config.toml
n_layer = 8
d_model = 512
n_head = 8
n_kv_head = 8
head_dim = 64
d_mlp = 1024
vocab_size = 8192
activation = "swiglu"
norm = "rmsnorm"
norm_place = "pre"
norm_eps = 1e-06
positions = "rope"
rope_base = 10000.0
rope_fraction = 1.0
qk_norm = false
attn_scale = 0.125
bias = "none"
tie_embeddings = false
parallel_block = true
init = "uniform"
init_std_qkv = 0.0167
init_std_o = 0.0
init_std_up = 0.0167
init_std_down = 0.0
optimizer = "muon"
lr = 0.00159
beta1 = 0.93
weight_decay = 0.078
lr_head = 0.0059
warmup_steps = 200
schedule = "wsd"
decay_fraction = 0.703
decay_shape = "linear"
final_lr_fraction = 0.1
batch_tokens = 65536
seq_len = 512
doc_mask = false
train_tokens = 418200000
steps = 6382
dataset = "wikipedia_en"
MLP neurons of a small language model. Each row is named by its layer, matrix (gate and up: input weights; down: output weights) and neuron, and shows model dimensions 320-383. Each number is 50 + 12 x the weight over its row's rms, rounded and kept within 0 to 99. A neuron's up and down rows have the sign that makes its largest values positive.
After each neuron's rows, "fires on" lists the tokens most often at its 100 highest values on Wikipedia text that the model never trained on.

L2.gate988:54 67 15 48 53 42 42 50 46 44 54 60 37 40 32 59 47 67 56 44 61 56 59 50 74 32 51 63 52 56 44 56 52 64 52 70 34 23 24 60 56 59 43 55 59 61 39 61 54 44 61 69 69 50 52 61 41 28 45 45 50 25 48 49
L2.up988:61 50 46 48 65 49 43 55 51 58 45 40 54 50 49 52 46 61 44 56 42 44 34 27 51 43 63 62 64 74 41 35 53 52 51 51 51 36 36 40 40 59 47 43 40 64 44 40 58 49 37 43 45 48 59 56 77 43 47 47 44 59 44 40
L2.down988:55 43 74 41 47 54 65 81 54 50 54 44 47 56 45 48 43 50 30 61 48 64 54 54 27 57 63 61 60 47 58 41 53 59 42 20 78 52 57 37 26 62 43 50 39 69 65 48 31 48 40 42 17 50 55 59 68 72 49 67 31 80 49 28
fires on: ",", " or", " and", " cost"

L2.gate392:37 65 59 62 65 58 59 49 51 49 51 71 49 48 43 40 47 60 68 25 36 69 49 42 56 54 55 63 53 54 43 76 52 50 68 70 53 43 28 53 58 46 31 47 61 30 43 54 43 72 41 55 34 30 51 56 43 36 57 62 61 54 31 40
L2.up392:39 62 48 61 55 56 53 59 33 42 54 55 44 38 59 61 25 45 43 34 45 49 42 44 47 61 55 52 52 52 47 73 62 26 53 76 50 23 34 62 47 64 65 42 56 50 41 48 67 34 62 47 58 44 58 59 60 59 39 36 71 55 60 56
L2.down392:53 43 36 53 41 49 35 61 39 38 36 42 35 48 42 62 49 42 49 54 47 47 50 47 38 51 49 49 62 58 40 53 44 38 23 44 41 47 59 56 45 57 80 40 43 74 67 47 64 59 77 66 57 66 44 52 67 47 31 39 69 55 56 49
fires on: " in", " of", " he"

L2.gate693:34 47 49 46 12 47 76 43 69 39 53 50 59 66 49 45 55 44 42 46 47 46 57 55 65 46 61 54 59 72 50 45 48 22 62 49 53 47 54 60 49 49 43 24 71 30 47 43 35 45 43 45 55 50 34 72 62 59 50 31 52 49 33 48
L2.up693:43 55 38 59 43 45 37 40 63 37 58 41 28 68 57 53 53 29 34 63 52 63 38 55 63 25 51 56 56 59 28 52 51 50 31 64 31 35 49 50 48 56 68 52 48 49 67 52 37 46 41 54 40 50 64 74 51 31 48 18 64 51 40 77
L2.down693:49 38 36 51 37 39 48 53 46 26 68 62 49 62 69 49 34 36 61 69 39 54 56 27 84 27 49 67 73 58 34 63 56 49 30 49 42 45 57 52 45 50 64 56 37 49 44 58 39 35 43 34 36 52 54 50 64 47 46 36 60 54 45 53
fires on: ".", " vice"

L2.gate44:28 56 18 57 54 37 57 64 37 45 43 50 52 44 52 57 53 56 62 43 77 62 43 68 52 56 59 50 55 34 51 45 49 57 70 41 61 31 55 22 38 67 51 52 58 50 43 53 44 27 45 38 34 42 35 41 50 61 41 55 52 37 36 60
L2.up44:48 54 53 54 58 48 64 50 56 35 48 40 34 52 64 61 37 53 54 48 40 38 43 61 54 56 27 48 65 50 62 58 45 48 51 39 57 39 63 44 44 52 45 56 64 54 27 40 56 48 70 40 54 42 69 58 72 64 64 50 60 17 40 57
L2.down44:72 56 53 39 77 41 35 55 62 67 63 46 49 39 43 51 33 78 57 69 56 46 60 31 53 44 44 61 46 42 43 30 63 58 37 61 61 56 60 85 62 49 43 44 53 50 68 42 42 86 65 47 61 58 39 54 50 58 61 35 50 56 54 40
fires on: "s", "ions", "ia", "ry", "ats", "ts"

L2.gate811:43 55 62 58 56 63 56 51 64 51 76 39 34 43 65 54 40 23 47 46 25 51 51 28 54 50 61 69 73 55 62 47 53 59 49 45 63 55 68 44 43 56 21 46 30 53 64 23 44 64 58 62 42 45 57 51 51 57 50 50 51 56 18 56
L2.up811:49 40 37 39 59 71 47 49 27 41 59 36 24 42 65 50 44 51 33 54 61 39 64 49 51 41 50 51 72 42 37 69 67 63 71 56 58 42 90 83 52 52 42 36 59 44 44 42 29 56 46 37 37 49 41 47 77 45 52 57 58 42 58 50
L2.down811:46 39 45 27 59 44 52 52 46 48 28 41 45 48 55 57 55 40 44 43 51 40 50 77 33 57 61 70 63 36 63 31 51 50 47 42 51 62 60 59 56 60 39 41 65 40 40 48 65 68 64 38 50 63 55 30 51 49 65 41 60 48 69 37
fires on: "s", "ions", "er", "ance", "onents", "es"

L2.gate637:49 57 57 44 56 30 51 50 46 33 52 56 48 25 51 59 46 37 62 57 46 44 59 61 63 55 58 55 59 44 43 67 46 48 36 69 44 66 64 61 58 50 20 32 36 32 45 50 39 63 60 40 24 52 79 50 52 44 67 39 39 39 56 35
L2.up637:50 72 36 56 49 60 46 27 46 54 53 48 37 50 56 61 57 34 53 56 31 46 64 44 43 63 49 41 85 36 34 45 49 58 62 56 54 56 38 46 64 61 28 31 61 47 58 63 66 51 50 37 71 49 75 63 52 49 37 53 56 56 49 46
L2.down637:65 52 54 61 60 59 24 46 53 52 59 26 76 53 57 61 35 55 51 46 63 53 50 41 48 49 54 62 65 50 38 47 46 48 34 52 62 33 42 57 55 57 44 64 51 68 49 57 57 76 42 55 77 46 79 41 48 66 59 35 60 54 53 50
fires on: " of", "at", "s", " won", " be", "j"

L2.gate769:93 56 31 50 49 60 65 49 42 41 51 37 54 54 56 49 52 52 59 51 53 45 65 47 37 49 54 47 59 81 61 36 62 74 54 56 70 37 55 59 60 38 46 68 57 61 42 75 52 71 49 41 48 37 59 58 58 61 53 64 51 56 73 46
L2.up769:47 55 32 49 53 56 64 58 48 46 45 77 41 60 50 40 56 52 62 60 71 45 58 38 42 37 40 42 39 57 52 74 47 64 60 45 50 42 67 50 53 59 40 58 56 47 84 58 61 49 42 30 51 39 48 63 63 54 48 53 43 61 61 50
L2.down769:42 55 53 49 44 46 44 33 46 41 53 90 45 59 52 40 56 52 64 46 49 61 69 45 55 64 54 41 46 59 53 65 44 57 51 41 43 36 67 59 38 40 50 57 62 62 72 44 56 54 42 42 46 58 31 76 72 57 41 50 45 72 67 54
fires on: "p", " prov", " ep", " Ap", " tw"

L2.gate472:52 64 49 51 54 51 53 56 53 51 70 43 45 44 38 43 40 59 45 62 52 55 40 54 56 54 38 38 35 41 59 61 52 38 74 55 60 60 44 47 55 41 27 48 78 46 37 54 50 40 57 52 62 55 56 36 53 43 51 32 50 45 46 48
L2.up472:54 65 36 61 56 47 49 52 55 63 51 73 31 65 23 48 63 52 40 44 53 56 36 43 59 47 48 42 49 55 62 70 34 26 67 60 31 45 41 46 30 34 47 67 39 70 49 38 48 57 60 59 56 49 60 50 80 63 40 24 63 28 52 52
L2.down472:38 40 63 47 61 46 47 58 55 60 69 41 42 56 39 62 58 45 34 48 37 52 53 49 44 64 57 30 49 42 53 41 79 29 50 51 50 66 41 64 61 50 46 45 75 37 23 34 71 48 39 49 38 41 46 60 68 45 59 59 69 47 51 42
fires on: ".", " |"

L2.gate927:53 47 46 46 48 51 44 43 53 73 60 50 48 35 59 52 65 34 39 55 59 63 44 75 52 50 39 31 57 49 49 62 49 48 72 45 30 38 61 38 26 38 42 41 56 45 53 76 43 31 45 58 64 56 53 55 49 59 61 42 37 41 43 34
L2.up927:45 29 57 46 28 57 46 57 35 50 36 69 53 49 68 33 56 38 49 40 57 49 47 50 47 61 51 52 61 42 34 46 48 34 55 63 20 59 52 61 33 73 44 43 65 43 55 57 55 56 39 66 34 38 53 63 47 49 58 69 35 41 43 64
L2.down927:52 56 26 51 37 54 39 57 35 40 40 44 67 55 44 54 67 57 47 36 74 44 53 46 50 60 57 52 48 42 30 40 70 68 36 48 27 64 65 36 43 51 60 41 48 65 67 59 41 77 44 40 38 47 55 51 36 49 48 56 30 58 31 61
fires on: " of", " would", " is", " who", ",", " that"

L2.gate224:53 35 60 55 37 59 46 45 40 70 42 43 61 66 33 55 44 53 45 40 61 48 66 37 63 50 40 46 50 66 63 42 48 43 31 41 54 64 54 38 52 48 33 31 55 27 52 62 66 20 28 66 56 59 44 42 45 49 35 65 44 50 46 36
L2.up224:75 43 59 56 49 60 55 58 52 68 42 64 48 64 59 65 30 57 62 36 46 56 43 29 55 53 39 53 38 57 37 46 20 51 63 46 50 65 38 41 54 51 49 49 64 29 55 54 42 64 49 65 65 45 47 48 41 43 67 42 38 38 36 62
L2.down224:56 46 59 48 50 40 50 50 45 50 34 41 49 62 35 57 47 38 32 46 55 56 38 39 60 41 42 33 44 50 63 50 41 50 52 41 42 57 31 48 59 63 61 41 63 23 43 49 30 50 65 56 57 48 43 40 50 65 59 53 66 40 58 44
fires on: ".", "ate", " tax", "ax"

L2.gate347:55 29 66 25 34 43 48 57 62 26 46 56 51 59 69 48 49 39 64 44 42 31 55 42 51 51 55 43 63 62 54 57 72 78 76 44 58 57 48 27 52 31 42 55 43 38 47 74 46 63 32 46 30 30 57 38 38 59 58 57 38 47 46 43
L2.up347:62 41 68 43 48 69 60 56 39 53 57 52 36 47 56 61 46 29 50 67 43 55 80 50 47 37 62 56 59 49 55 55 45 56 59 35 27 66 37 50 50 24 62 65 48 54 75 51 55 50 51 51 35 48 44 46 77 48 43 42 76 69 40 55
L2.down347:67 38 57 34 35 49 39 52 51 31 55 57 42 48 67 57 47 58 38 53 44 39 78 60 54 61 60 34 40 55 66 65 66 85 57 50 47 77 45 47 48 22 51 40 37 21 50 76 48 35 37 39 50 45 47 50 43 54 51 61 34 45 60 54
fires on: " Ang", " my", " Ap", " ec", "p"

L2.gate607:46 61 37 49 66 75 45 38 35 62 52 40 43 30 31 36 80 39 42 38 65 15 36 48 69 47 43 74 43 48 78 44 51 67 49 43 41 58 58 21 40 41 52 43 51 44 54 55 39 47 47 65 59 63 34 54 39 60 42 68 55 61 50 49
L2.up607:58 36 53 58 78 32 29 57 69 57 47 47 42 54 73 41 48 52 38 44 49 64 48 43 52 68 75 47 36 65 30 56 60 50 80 45 65 44 47 31 60 56 58 68 37 52 48 51 34 52 58 34 31 34 56 65 52 45 37 53 47 53 50 37
L2.down607:78 49 65 53 51 36 39 46 69 71 37 50 48 72 75 63 50 60 50 57 33 49 41 64 52 42 58 51 63 72 28 34 58 29 57 55 44 25 55 43 55 57 36 55 44 55 56 51 59 46 72 31 44 44 68 59 51 33 38 68 64 16 52 25
fires on: " of", "d", ",", "f"

L2.gate208:46 61 41 37 52 58 70 41 48 58 57 50 55 49 79 28 47 80 57 40 47 47 58 57 28 45 43 60 39 67 50 55 47 49 41 36 76 37 48 63 38 40 55 62 48 51 28 45 63 45 35 68 31 63 50 44 53 59 56 65 26 38 29 61
L2.up208:52 41 56 82 54 40 52 43 45 64 58 57 67 45 57 33 46 46 61 55 69 30 51 63 31 28 60 56 80 51 48 27 42 66 53 59 57 50 42 47 40 50 72 61 39 52 44 48 39 57 50 40 46 50 64 72 52 41 51 28 36 54 65 40
L2.down208:44 36 40 45 38 41 73 46 52 49 67 83 54 48 61 32 54 54 57 36 59 47 43 49 43 43 55 72 53 53 45 57 36 49 65 53 52 45 58 56 61 56 55 41 46 43 42 40 48 25 22 46 39 50 62 61 37 64 66 44 42 42 26 71
fires on: " |"

L2.gate804:43 65 52 45 54 57 55 41 22 46 73 40 55 27 55 35 32 42 45 32 36 26 66 51 43 42 57 41 58 62 46 54 38 61 46 48 65 46 56 71 79 39 43 51 70 71 30 64 58 45 63 66 36 57 58 63 34 47 49 58 69 46 46 56
L2.up804:49 54 63 38 40 31 62 52 47 53 48 58 57 45 51 32 48 44 49 40 53 64 65 51 31 36 35 53 56 52 32 58 25 49 47 53 62 70 39 48 50 62 60 21 34 57 59 67 30 51 51 32 56 51 47 58 59 70 86 70 44 49 66 64
L2.down804:49 52 57 67 61 38 69 52 71 52 53 79 61 49 57 63 51 26 63 37 59 73 61 56 46 42 46 47 48 63 43 39 64 43 45 52 53 62 39 56 22 58 48 40 41 35 40 41 52 70 52 48 40 67 55 37 60 34 33 46 42 45 72 53
fires on: " P", " and", " of", "ish", " ("

L2.gate93:39 68 50 37 26 39 70 49 64 48 50 33 54 42 61 69 53 55 51 37 41 48 45 65 34 67 38 74 44 53 72 63 41 52 41 46 52 33 30 53 36 29 46 59 39 56 46 60 41 47 51 42 62 48 65 44 44 43 38 39 52 38 44 37
L2.up93:41 55 64 47 46 28 66 43 35 53 56 43 61 67 76 46 63 29 38 54 33 44 44 60 73 48 55 54 66 40 30 35 61 61 43 55 61 40 63 29 48 47 60 41 45 26 47 68 50 57 48 58 50 43 68 64 59 47 50 64 48 54 55 33
L2.down93:41 36 44 49 61 57 61 35 47 50 57 42 44 74 76 62 50 54 36 45 55 37 45 62 26 52 36 48 53 55 57 26 63 70 39 58 45 56 52 26 48 34 57 44 44 32 57 57 36 62 51 62 42 70 60 55 52 67 47 49 59 54 39 55
fires on: " |", "\"", ":", ";"

L2.gate368:69 51 50 37 39 57 48 56 49 23 39 45 45 39 61 51 38 40 34 66 34 44 25 61 56 56 64 70 61 33 44 52 35 48 35 75 41 50 53 51 42 56 58 45 50 45 38 72 59 47 37 37 69 51 27 69 32 55 46 68 61 37 39 66
L2.up368:44 47 36 39 65 46 44 77 44 44 40 73 40 54 31 66 41 62 58 63 64 51 41 57 79 59 38 45 42 40 49 52 40 52 37 36 40 24 48 35 53 34 38 38 46 26 41 61 60 41 40 49 50 41 30 76 34 66 41 71 49 58 42 54
L2.down368:58 36 52 40 78 54 27 64 44 58 48 60 47 55 41 56 51 62 59 48 44 44 59 59 61 49 45 56 43 43 37 45 52 39 48 34 48 36 54 49 59 40 43 26 44 13 30 37 47 64 25 50 28 43 43 49 48 68 41 62 42 59 39 50
fires on: " life", " career", " player", "..", " work"

L2.gate205:73 51 61 56 47 43 72 51 50 58 44 43 65 48 67 38 52 63 47 41 40 48 52 79 27 35 57 63 64 49 54 32 44 43 42 35 63 65 49 64 51 37 55 44 63 59 54 36 48 61 59 48 32 47 56 37 46 50 30 33 40 50 56 46
L2.up205:44 38 49 54 71 43 38 42 53 53 49 54 48 53 47 39 48 56 31 35 46 57 53 66 52 44 40 35 49 69 42 49 39 53 46 48 56 63 19 75 46 26 62 54 53 60 70 42 65 13 70 44 56 42 55 46 53 56 63 33 46 61 56 31
L2.down205:50 50 48 56 56 29 65 36 54 54 44 54 70 48 35 61 36 54 41 43 52 54 53 45 38 45 47 34 50 24 46 32 32 67 57 50 59 67 35 50 38 46 60 62 49 53 38 46 63 99 39 34 44 31 58 50 45 44 58 59 40 49 77 56
fires on: " |", " and", " –", " of", " Nick", "ive"

L2.gate424:62 54 46 40 47 57 52 57 66 53 64 56 52 60 46 62 58 52 65 54 69 40 35 53 63 57 47 48 47 60 48 69 55 54 76 61 48 45 51 71 42 45 39 54 62 52 33 39 27 96 32 54 53 39 52 37 44 26 37 35 47 48 52 56
L2.up424:67 59 52 57 45 62 70 46 46 30 48 53 62 37 43 24 62 45 53 45 41 58 40 43 52 39 44 50 59 35 47 54 35 63 56 59 67 36 33 62 55 35 73 51 65 55 43 41 50 44 37 67 27 48 48 57 29 68 33 39 62 51 44 46
L2.down424:36 43 58 54 47 47 71 50 28 30 46 69 58 60 33 50 70 51 50 50 14 60 35 41 59 57 52 67 63 57 47 32 22 64 48 40 58 42 36 45 66 36 73 31 55 52 76 48 60 39 48 61 42 59 57 61 43 74 50 54 71 62 35 48
fires on: " of", "ry", "as", "o", "az"

L2.gate188:74 34 53 45 49 60 52 55 56 35 62 69 64 55 39 57 59 48 39 50 38 52 39 47 68 51 58 48 58 43 65 31 73 53 52 46 20 40 65 37 53 14 49 52 49 40 40 43 47 48 58 48 52 75 42 38 52 42 43 58 44 44 68 40
L2.up188:62 38 28 54 51 35 61 32 43 37 51 59 54 59 40 45 71 43 51 59 40 46 51 56 47 44 42 48 36 43 62 38 46 48 58 56 47 40 55 63 28 32 69 51 31 68 25 50 68 48 54 65 51 60 54 54 51 63 48 59 54 39 55 57
L2.down188:46 52 53 59 48 24 51 59 50 50 52 49 43 48 30 48 37 42 56 51 48 41 44 34 38 62 50 60 44 50 55 50 46 56 33 47 67 41 51 56 39 55 59 39 43 53 50 47 58 28 67 45 61 40 56 51 64 40 46 34 57 29 35 49
fires on: "-", " |", ".", " played", "omm", "="

L2.gate195:44 59 60 62 72 70 73 31 45 50 59 64 49 51 39 45 73 44 49 66 71 75 56 49 71 66 42 58 60 47 33 64 52 46 58 54 48 53 79 65 46 46 41 27 53 45 61 36 24 49 45 54 49 61 49 37 52 74 59 57 59 33 62 44
L2.up195:46 57 50 52 53 38 79 45 34 61 61 58 46 34 45 31 42 46 63 46 46 47 35 56 68 55 56 52 64 52 59 51 49 75 32 37 50 59 36 59 47 69 43 45 29 43 31 55 41 67 46 51 53 56 48 44 66 54 64 56 33 33 48 50
L2.down195:35 54 47 61 54 55 45 50 47 48 34 34 66 42 52 46 68 44 61 54 77 50 44 66 70 64 51 52 64 37 51 42 46 54 36 66 41 64 62 55 68 45 15 49 67 36 37 49 50 52 67 48 25 56 49 37 77 56 57 48 65 48 78 30
fires on: " $", "$", " fund", " hand", "–"

L2.gate57:41 35 32 40 71 60 48 54 51 36 44 67 41 48 74 45 38 49 38 31 56 53 46 48 41 54 45 38 48 49 79 59 51 48 47 51 28 56 51 60 47 41 52 39 44 69 45 36 45 52 42 56 39 59 49 27 53 32 55 44 41 55 58 68
L2.up57:34 41 32 55 32 60 44 57 47 54 46 66 56 52 60 46 49 42 48 46 42 73 65 54 58 69 20 26 51 62 63 51 53 60 58 37 68 50 58 47 50 40 63 49 70 70 37 56 72 14 58 42 64 63 48 40 57 54 45 37 60 53 60 22
L2.down57:41 32 47 43 10 54 66 46 37 63 48 37 66 55 44 49 54 50 50 67 45 49 59 58 45 42 43 37 43 48 60 44 36 55 42 31 83 58 58 28 50 69 56 52 53 59 52 58 88 25 65 37 56 18 41 52 49 82 44 49 32 50 73 48
fires on: " |", "-", " of", "al", "or"

L2.gate735:48 49 56 39 47 49 63 46 91 64 59 40 40 32 55 47 58 58 44 50 51 36 45 59 42 39 31 47 55 52 51 74 79 29 34 50 49 51 40 58 41 54 61 38 31 48 42 48 45 45 34 52 59 41 42 71 65 53 41 29 55 67 73 52
L2.up735:48 54 39 76 31 45 34 48 59 63 54 82 56 60 52 42 38 50 36 64 46 44 57 57 47 46 47 56 55 48 45 44 37 37 52 51 40 38 61 34 34 48 51 73 32 50 53 50 63 68 71 38 54 46 69 42 51 43 37 10 53 44 39 52
L2.down735:43 74 65 58 40 47 43 49 61 61 52 66 24 49 70 45 15 55 29 49 40 42 41 41 38 53 42 49 53 61 46 43 44 64 62 76 48 48 48 50 47 41 38 73 38 68 63 47 55 41 71 33 29 55 56 59 43 33 28 29 53 40 46 56
fires on: "s", "is", "f", "ific", " music"

L2.gate461:64 84 64 53 49 67 55 51 38 25 41 54 40 35 45 50 68 56 63 55 55 55 50 38 40 41 66 33 41 58 63 62 62 56 60 30 64 48 44 47 54 49 51 57 52 30 57 53 47 81 70 28 33 56 44 59 55 50 52 94 38 44 32 74
L2.up461:56 57 70 58 59 58 62 40 55 55 32 39 38 56 58 42 62 41 80 49 55 52 36 68 73 61 47 45 58 41 45 64 72 55 52 44 64 62 54 54 59 51 51 55 33 51 46 45 53 50 54 56 44 53 31 52 53 29 43 74 41 43 39 53
L2.down461:42 47 64 54 71 48 58 50 52 70 27 32 46 65 62 30 39 41 62 51 53 60 35 68 79 52 43 46 52 43 54 48 58 60 48 42 56 63 39 59 58 44 52 58 26 68 44 46 55 47 60 61 58 50 37 42 68 46 51 41 32 51 41 50
fires on: " ", " artist", " General", " character"

L2.gate611:52 59 40 60 58 49 36 55 33 54 66 56 48 52 32 36 67 46 56 46 68 57 41 48 44 42 45 47 59 40 62 45 43 39 60 60 52 43 36 53 57 55 59 54 58 49 42 69 28 60 49 47 67 46 59 51 63 48 46 57 53 40 41 38
L2.up611:49 64 28 55 47 47 49 63 50 28 40 48 46 51 40 51 59 53 75 55 60 63 47 37 44 50 30 57 50 64 42 35 54 64 49 46 51 55 52 63 32 34 52 29 56 37 48 40 43 47 52 54 22 46 55 51 52 71 47 36 41 51 39 33
L2.down611:51 55 33 50 54 44 43 47 56 21 50 41 45 35 48 34 59 49 55 67 69 55 40 50 56 69 47 60 33 44 29 45 51 69 28 51 46 49 53 43 45 30 41 31 53 38 38 45 63 62 65 49 30 50 55 44 69 57 48 40 47 42 37 25
fires on: " up", "$", "ug", " $", "|---|---|---|---|---|---|", " out"

L2.gate483:32 36 30 54 40 42 68 46 43 74 37 52 54 44 44 63 56 60 53 52 64 59 45 43 36 42 61 41 48 61 58 69 31 32 40 61 31 43 45 33 52 46 55 51 50 38 41 43 40 15 35 38 59 71 46 61 50 57 37 25 56 55 54 65
L2.up483:29 52 58 51 48 35 42 52 39 64 54 33 49 56 35 32 50 43 43 75 47 51 60 29 61 46 41 47 32 45 32 57 60 54 65 52 33 12 44 63 66 59 54 46 47 35 57 43 42 49 45 48 53 46 73 63 41 37 65 54 27 55 61 61
L2.down483:45 56 71 46 52 49 51 62 48 48 74 50 65 62 31 34 63 46 52 62 48 58 44 37 66 60 64 54 56 51 43 49 61 55 78 43 53 45 51 51 68 66 37 36 49 54 53 65 39 31 51 55 52 27 50 36 43 30 65 58 49 85 63 29
fires on: " |", " of", " since", " career", " Career", " born"

L2.gate251:52 45 52 50 54 37 51 37 53 22 37 61 49 63 56 45 49 61 49 45 59 56 69 40 44 42 49 47 42 74 58 51 49 80 39 52 36 51 61 52 28 32 42 29 49 40 57 45 57 38 46 41 83 63 60 33 14 38 56 35 55 56 55 38
L2.up251:39 34 75 52 50 44 43 21 51 43 56 50 44 26 42 46 36 37 57 43 47 35 39 60 51 35 44 62 65 56 58 53 53 81 59 58 60 55 58 45 51 55 66 52 43 27 46 46 47 67 29 42 56 55 40 86 50 29 38 32 61 72 47 53
L2.down251:60 57 70 29 72 36 43 24 57 56 54 42 63 34 39 43 56 31 70 58 50 34 47 48 65 59 31 51 58 46 45 60 47 65 35 62 42 49 60 37 54 40 56 64 20 59 55 55 43 64 45 66 57 52 47 77 59 34 57 52 31 51 34 54
fires on: "er", "y", "ag", " ec", "em", "am"

L2.gate107:67 60 55 57 35 44 51 60 39 72 53 70 56 46 54 44 72 68 41 41 47 57 68 51 29 63 78 33 50 48 48 45 63 46 40 74 77 60 35 38 60 67 29 45 49 56 49 66 50 62 26 25 52 43 27 69 25 74 48 59 34 46 44 51
L2.up107:53 41 54 60 39 19 58 69 46 52 45 54 46 38 69 49 35 45 61 58 37 36 42 66 74 28 52 34 35 53 53 64 32 44 57 54 58 58 58 72 45 64 66 41 47 61 50 58 50 64 55 30 68 56 46 47 51 60 41 55 63 51 51 56
L2.down107:57 51 56 63 22 59 40 64 51 50 47 69 56 41 57 58 34 33 45 68 62 28 61 41 53 53 60 43 56 50 53 43 49 70 41 47 74 62 37 36 61 78 64 54 34 47 45 50 57 15 24 43 58 52 40 67 45 77 70 53 45 55 40 49
fires on: " |", " of", ";"

L2.gate127:62 43 55 62 57 50 62 45 42 52 64 35 35 24 22 48 40 29 48 49 41 47 63 50 39 60 65 24 44 75 69 65 74 60 42 52 49 34 58 58 44 60 75 56 50 51 57 52 25 44 44 46 45 38 34 46 48 41 60 58 49 64 62 45
L2.up127:41 59 35 56 62 49 42 55 30 51 53 50 52 35 41 76 37 59 72 42 37 65 39 48 47 50 55 25 31 41 57 56 33 18 62 59 43 41 47 49 61 43 51 65 82 56 43 43 42 61 69 34 69 58 51 33 42 52 37 43 48 45 38 53
L2.down127:53 58 37 53 67 62 33 43 44 28 28 38 42 63 57 61 46 67 72 42 50 52 32 39 31 48 55 29 42 40 53 52 36 56 59 68 42 57 39 52 46 78 67 46 43 44 69 66 56 68 47 66 44 39 49 64 47 53 43 27 42 44 41 57
fires on: ";", "3", " |", " 1", " of", "1"

L2.gate331:51 64 64 27 49 55 49 53 47 56 36 60 34 34 69 58 52 69 13 65 31 45 39 36 38 62 36 60 66 51 65 63 59 49 62 77 41 46 54 40 64 56 39 30 48 50 57 51 43 56 63 57 48 57 62 38 53 54 50 56 26 44 53 55
L2.up331:38 40 44 45 39 58 34 46 41 36 53 38 39 28 69 32 42 58 43 56 65 59 51 53 70 53 33 69 49 40 42 51 57 52 46 53 31 41 35 54 37 74 64 40 29 62 40 58 40 24 70 59 62 54 57 40 50 47 45 52 41 37 76 57
L2.down331:78 54 51 51 49 57 46 78 43 43 48 58 67 50 47 80 21 51 60 20 73 64 50 57 44 31 60 07 41 63 42 70 51 60 49 55 42 39 32 55 57 46 63 52 51 61 55 52 41 57 69 37 75 36 63 58 29 47 48 36 46 50 52 41
fires on: " of", "ents", "es"

L2.gate132:63 43 20 64 38 62 60 57 45 61 48 43 59 54 43 55 52 56 73 44 49 61 53 66 49 58 36 60 45 52 76 63 38 55 45 65 25 60 42 66 31 58 60 61 47 46 53 69 39 67 50 69 67 43 53 56 33 46 36 37 39 31 49 45
L2.up132:52 55 37 58 37 49 55 66 52 57 36 46 54 64 73 42 60 64 55 55 44 32 35 37 56 53 53 48 56 57 37 25 65 43 42 50 45 65 58 36 74 59 43 53 29 49 45 63 35 70 26 30 34 40 55 49 27 49 59 65 32 49 30 45
L2.down132:53 51 45 61 36 46 65 73 48 58 62 44 52 54 75 44 56 58 55 50 43 39 46 51 45 35 39 38 55 61 41 15 64 55 36 63 60 51 55 36 52 66 43 64 33 47 43 50 41 36 38 33 49 36 64 42 29 62 59 69 23 43 42 45
fires on: ",", " in"

L2.gate560:78 46 55 34 54 55 51 47 35 62 50 31 41 47 44 59 73 62 43 32 54 42 48 52 34 42 28 36 61 43 54 62 37 45 43 39 46 55 27 61 47 58 44 32 51 36 33 65 48 64 35 49 45 70 38 50 48 46 42 70 55 58 60 52
L2.up560:59 65 69 45 43 44 53 50 56 63 66 59 37 48 66 41 45 32 55 56 32 56 66 47 29 32 52 47 71 48 54 70 62 57 58 64 65 40 38 50 55 34 65 62 58 35 49 35 49 58 59 59 43 46 69 71 35 48 59 54 38 34 38 37
L2.down560:62 63 74 41 54 66 66 72 53 65 61 45 48 52 69 37 44 40 28 52 58 60 51 40 39 52 50 58 62 52 60 33 67 57 58 41 65 44 66 53 38 48 67 40 49 67 42 34 65 58 60 57 60 65 72 51 52 50 35 60 47 47 58 60
fires on: " |", " F", "ova", " of", " L", "man"

L2.gate477:73 69 55 48 67 84 47 48 50 34 41 54 29 62 67 46 46 48 48 61 72 55 38 55 35 55 51 36 64 47 67 57 38 50 43 43 46 50 20 45 55 66 30 54 47 37 57 34 59 34 46 32 33 58 31 63 48 38 70 44 53 42 41 47
L2.up477:59 29 51 46 60 52 56 40 64 68 69 65 68 47 45 60 49 59 54 59 74 43 60 46 44 33 71 16 53 64 66 53 49 47 58 50 35 61 72 52 43 34 67 67 36 49 24 57 27 67 58 50 47 75 46 40 52 68 44 34 37 57 52 57
L2.down477:33 65 54 43 38 46 72 51 50 51 63 56 56 66 48 64 46 67 69 67 54 61 43 34 56 36 38 40 52 53 67 59 48 43 46 40 36 63 55 67 40 51 55 68 60 49 43 35 28 83 47 63 51 79 62 48 60 55 58 59 42 62 81 68
fires on: " of", "ch", "CH", "J"